{
  "n_layer": 8,
  "d_model": 576,
  "n_head": 9,
  "n_kv_head": 9,
  "head_dim": 64,
  "d_mlp": 2048,
  "vocab_size": 16384,
  "activation": "swiglu",
  "norm": "rmsnorm",
  "norm_place": "pre",
  "norm_eps": 1e-05,
  "positions": "rope",
  "rope_base": 39100.0,
  "rope_fraction": 1.0,
  "qk_norm": false,
  "attn_scale": 0.125,
  "bias": "none",
  "tie_embeddings": false,
  "parallel_block": false,
  "init": "orth",
  "init_std_qkv": 0.0296,
  "init_std_o": 0.0,
  "init_std_up": 0.0296,
  "init_std_down": 0.0,
  "optimizer": "muon_variant",
  "lr": 0.0122,
  "lr_mult_o": 1.61,
  "beta1": 0.93,
  "lr_head": 0.00834,
  "grad_clip": 1.0,
  "warmup_steps": 200,
  "schedule": "cos",
  "final_lr_fraction": 0.1,
  "batch_tokens": 131072,
  "seq_len": 512,
  "doc_mask": false,
  "train_tokens": 611900000,
  "steps": 4669,
  "dataset": "wikipedia_en"
}
MLP neurons of a small language model. Each row is named by its layer, matrix (gate and up: input weights) and neuron, and shows model dimensions 160-287. Each number is 200 + 20 x the weight over its row's rms, rounded and kept within 0 to 999. A neuron's up and down rows have the sign that makes its largest values positive.
Before each neuron's rows, "fires on" lists the tokens most often at its 100 highest values on Wikipedia text that the model never trained on. A number after a token or word is its count.

fires on: "and " 19, "or " 8, "ter" 7, "War" 6, "and" 5, "\"" 5
L4.gate212,213,231,200,181,165,190,194,214,206,186,221,208,209,177,211,232,221,208,208,194,210,223,223,177,208,166,208,212,169,183,190,210,172,175,199,200,200,178,170,188,212,197,225,234,205,191,183,211,173,227,179,234,198,202,210,186,205,227,202,176,180,213,162,197,203,155,211,202,170,162,203,211,212,152,198,177,203,220,173,210,209,210,228,218,197,234,169,224,230,199,200,253,203,197,193,170,155,233,198,189,187,212,171,230,190,162,210,216,222,228,207,207,216,197,195,208,185,192,205,160,202,167,195,202,216,216,193,222
L4.up212,198,237,228,156,205,195,183,213,208,221,183,212,207,221,176,198,215,192,213,174,188,227,155,210,200,175,199,198,227,176,167,182,195,207,192,216,149,195,174,213,220,197,232,189,220,183,225,216,249,186,216,240,185,222,213,201,211,197,217,181,191,176,204,173,170,202,187,173,175,198,214,181,210,194,217,206,224,203,180,185,170,192,192,166,196,218,197,242,189,181,194,214,177,191,223,219,218,200,230,225,227,220,171,186,191,181,226,208,181,176,189,185,167,173,183,203,199,145,201,219,207,208,189,237,205,209,176,215

fires on: "of " 29, ", " 18, "in " 15, "County " 5, "near " 5
L4.gate124,206,198,191,198,174,210,208,176,186,191,205,210,190,194,197,198,198,224,246,187,215,177,209,218,197,192,211,210,214,194,177,221,197,201,216,159,211,200,204,165,214,233,206,188,218,197,214,205,216,191,198,200,202,178,177,245,190,210,195,175,168,229,182,193,203,180,226,203,216,228,195,201,225,190,198,191,190,205,191,197,182,195,197,196,184,211,182,175,196,211,221,200,204,205,232,206,215,219,187,198,206,179,222,173,211,201,180,201,261,184,221,216,187,239,211,192,189,186,202,218,215,217,184,194,203,213,205,192
L4.up124,187,169,165,189,186,223,179,221,181,176,213,185,199,204,209,199,160,195,209,198,242,168,219,212,196,193,191,182,192,205,193,172,203,193,226,207,160,207,176,170,189,187,224,197,235,188,202,173,205,215,203,137,209,196,189,237,200,232,189,186,173,206,170,149,201,176,212,219,188,198,218,202,168,166,200,199,190,179,213,198,188,178,198,196,209,224,189,244,192,190,214,195,184,177,212,191,211,222,191,192,216,219,214,195,194,205,161,218,214,185,192,207,197,194,191,206,198,194,187,206,207,243,225,186,153,209,205,228

fires on: "or " 24, "| " 23, "and " 23, ", " 8
L4.gate825,232,235,215,187,183,201,197,220,166,197,178,204,221,185,193,213,198,183,192,226,187,202,174,221,200,188,212,211,193,193,230,201,159,191,221,198,188,216,172,228,184,203,233,187,239,199,195,205,185,200,220,209,221,256,225,204,186,156,197,194,232,184,208,211,174,229,196,177,248,181,178,227,205,166,191,169,191,189,213,209,211,212,215,181,176,180,186,208,207,209,247,186,180,190,203,220,185,191,201,186,230,217,189,187,209,209,237,188,219,197,229,199,212,189,220,201,216,186,152,216,221,230,222,178,186,206,203,207
L4.up825,183,186,155,171,180,201,237,220,217,192,207,216,199,196,198,205,208,185,194,162,204,185,198,224,216,150,190,192,184,232,184,201,216,219,197,206,171,214,204,198,210,189,206,225,195,185,198,235,240,202,246,217,215,233,251,162,237,211,197,200,216,180,243,195,207,201,144,209,195,195,198,175,219,228,175,251,228,204,210,208,196,205,216,198,196,198,200,213,220,202,165,223,186,194,201,208,183,240,253,184,196,189,218,210,208,199,219,203,219,221,215,207,207,225,207,211,226,190,164,235,267,188,205,228,233,230,203,193

fires on: "is " 16, ", " 14, ". " 9, "as " 7, "was " 6
L4.gate201,233,199,220,188,198,177,196,189,181,216,189,209,191,223,209,195,212,183,152,172,209,174,236,204,221,207,234,204,194,204,232,172,197,156,178,196,217,200,187,185,182,229,189,187,171,184,207,198,206,194,178,220,186,184,242,162,219,210,178,235,257,157,193,199,214,188,179,181,163,239,223,171,212,186,238,214,200,208,204,187,214,204,219,176,256,195,187,198,174,182,210,183,209,160,194,201,226,205,196,214,202,202,208,201,177,151,212,226,209,170,194,206,173,187,192,198,225,206,199,177,234,179,194,180,233,196,173,218
L4.up201,206,185,175,172,187,192,220,216,202,192,188,227,205,189,193,184,207,191,192,197,174,205,229,195,190,167,251,166,209,224,227,201,185,180,160,179,224,202,226,195,207,159,187,219,187,207,217,192,205,176,199,190,214,194,219,184,195,213,157,174,216,202,171,205,201,210,220,156,217,199,204,179,216,197,224,174,185,187,169,209,185,181,198,178,223,210,226,168,179,193,185,156,241,177,182,191,186,213,214,183,192,167,195,172,192,209,188,199,219,184,194,196,186,198,158,206,215,214,227,212,225,214,221,231,232,207,188,217

fires on: ", " 44, "of " 7, "some " 5, "\\" 4
L4.gate312,211,173,177,194,185,204,197,207,212,215,186,222,200,182,194,157,225,200,213,230,195,203,211,206,178,228,236,193,203,175,219,188,213,202,201,172,212,220,203,179,225,218,208,194,264,209,176,189,168,213,224,179,199,200,196,210,247,207,224,241,177,197,205,209,207,201,184,178,208,215,197,198,188,213,193,211,178,215,165,214,178,188,204,209,202,230,193,176,162,172,213,188,195,227,184,182,180,187,192,209,211,182,203,193,199,202,187,195,172,203,217,222,237,205,218,189,195,214,244,211,181,199,202,213,211,189,204,189
L4.up312,184,181,211,214,175,209,200,219,188,214,175,178,177,183,226,212,197,184,241,196,237,210,190,187,190,211,170,157,194,219,170,221,230,217,206,200,210,182,233,181,229,201,148,207,163,209,232,179,179,215,188,238,195,180,209,205,251,202,179,234,209,228,179,235,211,183,171,183,154,209,176,184,248,171,189,182,191,219,200,202,220,205,221,189,228,194,209,187,216,198,179,179,183,236,189,200,170,193,175,207,202,205,215,208,179,207,167,210,189,224,232,189,213,225,217,174,196,225,219,182,192,170,199,197,190,217,217,194

fires on: ", " 88, "who " 5
L4.gate1688,247,194,237,200,194,183,210,214,247,205,181,221,202,188,187,196,197,210,184,224,201,185,163,243,191,190,224,164,180,199,229,220,207,211,182,178,193,249,223,212,218,177,202,200,177,193,197,188,207,191,154,208,186,179,214,161,205,195,205,209,208,204,190,206,207,180,207,211,184,219,204,207,180,224,193,224,159,201,205,225,205,186,201,165,244,221,173,182,229,184,210,185,209,218,192,208,192,188,180,218,220,229,233,218,179,201,174,218,205,201,201,221,219,206,215,201,204,237,206,182,181,181,175,175,193,202,201,210
L4.up1688,190,168,176,192,215,198,221,186,195,211,206,202,209,198,227,179,185,204,199,217,195,205,183,215,200,203,237,167,197,185,177,180,227,216,205,186,182,209,226,198,203,244,201,215,163,184,202,224,194,223,180,197,190,222,198,245,233,184,186,236,211,211,168,183,203,171,222,225,197,183,229,220,225,182,189,191,183,216,208,168,208,173,203,158,204,196,199,195,242,187,168,186,201,221,190,185,167,199,184,209,181,203,187,206,195,190,182,193,231,177,199,192,207,209,187,212,218,233,252,223,214,173,206,177,205,213,177,230

fires on: "(" 53, "or " 10, ", " 7, "of " 5
L4.gate479,196,223,192,175,178,201,181,183,192,252,174,205,216,208,193,210,168,204,182,212,201,199,170,183,163,231,182,190,197,194,203,231,184,175,173,192,218,204,170,181,178,180,188,226,200,225,209,201,221,239,179,240,198,212,201,178,205,209,173,228,178,214,212,200,230,205,196,219,220,210,189,224,228,250,193,211,181,181,203,227,219,204,222,187,199,160,236,190,181,185,217,190,233,204,165,181,194,195,202,230,196,215,186,168,175,205,181,226,184,175,192,214,202,189,196,195,224,214,202,233,202,223,203,186,213,189,190,218
L4.up479,170,195,183,201,211,197,209,214,188,197,198,211,231,211,207,201,236,185,177,204,177,186,214,251,218,233,231,204,217,179,225,191,195,171,190,185,183,175,213,221,215,221,183,211,184,226,216,159,206,179,163,200,184,197,171,192,191,190,177,218,208,199,214,175,175,203,227,182,210,172,200,206,199,200,190,203,215,210,181,184,212,183,200,127,199,188,228,181,224,230,180,192,201,169,224,189,204,209,199,212,193,211,156,221,187,196,245,188,203,207,162,241,196,171,213,208,227,194,208,202,210,191,206,170,199,196,190,184

fires on: ", " 41, "; " 24, "| " 10, "\n  " 5, "|" 4
L4.gate50,218,175,221,215,193,191,204,191,210,224,199,185,172,197,219,209,202,214,163,208,206,200,206,176,181,169,199,197,180,171,202,198,220,160,183,186,166,215,212,183,192,201,179,208,215,217,211,192,197,188,195,169,222,189,225,200,247,197,204,230,200,208,217,200,165,199,149,173,201,160,163,191,199,243,214,203,203,198,174,217,181,187,230,188,207,188,199,175,217,190,181,168,238,208,178,218,172,182,243,208,214,193,176,236,232,187,201,162,181,190,232,223,208,158,207,211,180,195,176,209,211,205,182,201,190,199,174,202
L4.up50,199,159,217,194,226,178,180,192,201,211,211,183,222,216,176,194,188,200,209,190,216,205,240,190,205,188,194,225,217,225,213,199,190,207,181,175,221,197,172,203,204,181,233,190,206,222,221,199,157,150,218,193,182,181,198,212,194,164,208,197,187,207,186,227,166,195,148,165,187,213,167,204,209,181,179,160,214,196,208,191,176,264,202,210,196,195,206,228,211,225,160,212,225,182,166,234,202,200,226,154,173,167,206,206,191,195,203,233,203,191,226,177,244,211,199,242,185,179,177,189,234,200,198,208,196,211,196,185

fires on: ", " 60, "), " 6, ") " 5, "and " 5, "; " 5, "members " 4
L4.gate1390,196,199,212,210,201,181,215,169,260,159,188,245,201,207,225,217,202,224,210,228,194,231,211,171,196,193,200,197,198,157,199,202,222,253,195,192,204,216,212,194,216,213,197,190,188,193,197,207,203,200,203,201,270,206,230,177,208,223,212,204,224,203,164,222,197,219,158,216,224,231,207,151,184,216,204,235,210,195,185,197,169,169,197,208,200,194,186,198,222,198,215,174,180,201,207,237,183,201,192,193,239,192,185,220,197,200,178,202,204,207,221,187,209,185,212,178,227,210,206,193,190,241,188,189,214,224,188,216
L4.up1390,220,204,217,202,178,176,195,204,190,188,208,162,196,167,235,177,204,188,196,208,202,213,189,213,177,170,174,182,218,226,185,209,178,201,223,205,205,199,186,186,235,191,230,200,210,209,200,211,217,219,200,192,213,222,178,205,229,180,202,211,192,166,215,189,220,235,210,197,179,212,182,214,209,214,153,214,218,211,179,198,185,193,166,217,191,215,197,193,207,205,182,199,190,177,173,199,184,183,217,204,203,177,199,186,157,221,175,213,216,212,202,224,216,202,198,181,219,217,187,212,223,165,211,220,197,190,170,172

fires on: "the " 48, "of " 11, "in " 9, "\"" 5
L4.gate642,232,178,190,196,158,157,175,207,194,181,211,203,235,209,194,208,204,201,192,202,173,191,189,192,177,213,223,205,214,211,186,215,189,197,198,189,192,205,158,192,210,202,175,167,195,194,183,233,199,176,205,206,195,197,183,210,165,219,190,205,183,183,189,184,186,172,209,199,204,216,195,194,192,203,203,217,183,226,198,171,218,205,198,212,189,247,203,190,208,185,182,218,187,155,193,191,204,195,222,228,238,180,203,172,216,198,233,164,229,184,231,219,211,191,203,207,227,177,196,181,201,185,209,168,181,214,185,184
L4.up642,215,199,209,215,194,195,188,215,194,184,191,175,221,192,204,202,199,205,197,192,180,185,192,195,216,188,205,205,184,169,195,214,197,201,234,196,162,157,171,184,249,189,238,178,176,179,193,198,187,193,204,220,197,204,191,216,185,244,185,244,202,212,207,171,205,169,162,221,190,236,211,203,172,197,186,202,170,190,215,183,200,222,188,186,222,181,222,205,192,213,184,184,185,192,223,133,211,169,203,226,258,187,197,190,194,219,167,206,226,190,206,211,183,194,219,216,224,190,178,171,222,211,235,197,199,209,197,209

fires on: "and " 44, ", " 24, "to " 8, "or " 7
L4.gate117,196,167,194,190,194,222,216,235,221,186,243,201,237,223,194,226,219,180,179,196,205,227,192,174,177,185,215,210,223,196,158,206,185,191,185,218,175,179,167,180,207,209,192,179,178,233,179,223,177,173,219,216,166,214,206,197,199,233,196,172,174,212,181,189,208,191,204,196,204,204,204,194,221,182,185,173,186,204,228,194,192,165,227,185,171,174,171,192,197,185,210,221,185,181,196,211,187,234,226,192,187,249,185,176,177,223,234,176,242,185,186,201,224,190,185,200,207,177,200,201,170,187,216,210,217,219,179,207
L4.up117,175,178,207,205,191,208,226,202,208,210,240,174,184,208,204,194,225,199,177,194,213,207,157,214,187,200,188,185,242,215,221,182,232,212,202,207,152,176,192,177,158,202,196,222,208,188,199,219,203,194,219,183,210,212,222,181,212,216,211,194,167,202,216,196,192,239,225,218,198,178,180,209,228,208,194,182,200,160,214,218,235,182,216,154,193,169,176,202,201,199,229,232,173,144,185,196,160,228,200,177,207,213,189,175,176,215,219,185,198,200,164,217,207,194,183,209,197,185,204,221,135,218,201,182,211,221,188,226

fires on: ", " 38, "University " 19, "first " 6, ": " 6, "; " 4, "'" 4
L4.gate1272,191,176,213,210,206,206,181,180,230,212,212,229,187,165,206,210,207,200,181,196,193,211,230,201,210,188,204,209,241,178,176,218,218,223,204,162,193,208,212,183,208,186,228,176,202,186,217,176,206,170,187,220,206,215,227,173,228,217,219,212,241,208,172,194,201,191,203,234,231,191,166,188,224,197,227,207,233,224,208,225,201,203,183,213,216,193,200,215,209,181,203,194,252,206,187,222,206,172,185,180,239,192,168,200,183,194,193,216,213,183,223,167,194,213,203,177,187,190,208,191,211,210,191,171,203,230,179,197
L4.up1272,194,196,239,215,191,171,201,171,208,200,203,181,230,188,172,204,187,160,222,213,175,214,200,194,219,195,231,174,205,242,166,253,222,171,216,224,230,201,183,213,207,189,223,201,186,191,205,177,204,219,176,210,222,172,182,174,215,201,177,194,208,177,213,217,173,225,216,202,244,217,183,197,201,200,186,203,244,194,205,184,208,183,227,199,165,227,171,201,187,228,204,175,227,175,203,217,193,188,197,141,223,192,162,209,195,216,178,212,224,176,204,195,208,216,204,169,199,195,199,203,204,209,200,171,188,232,174,191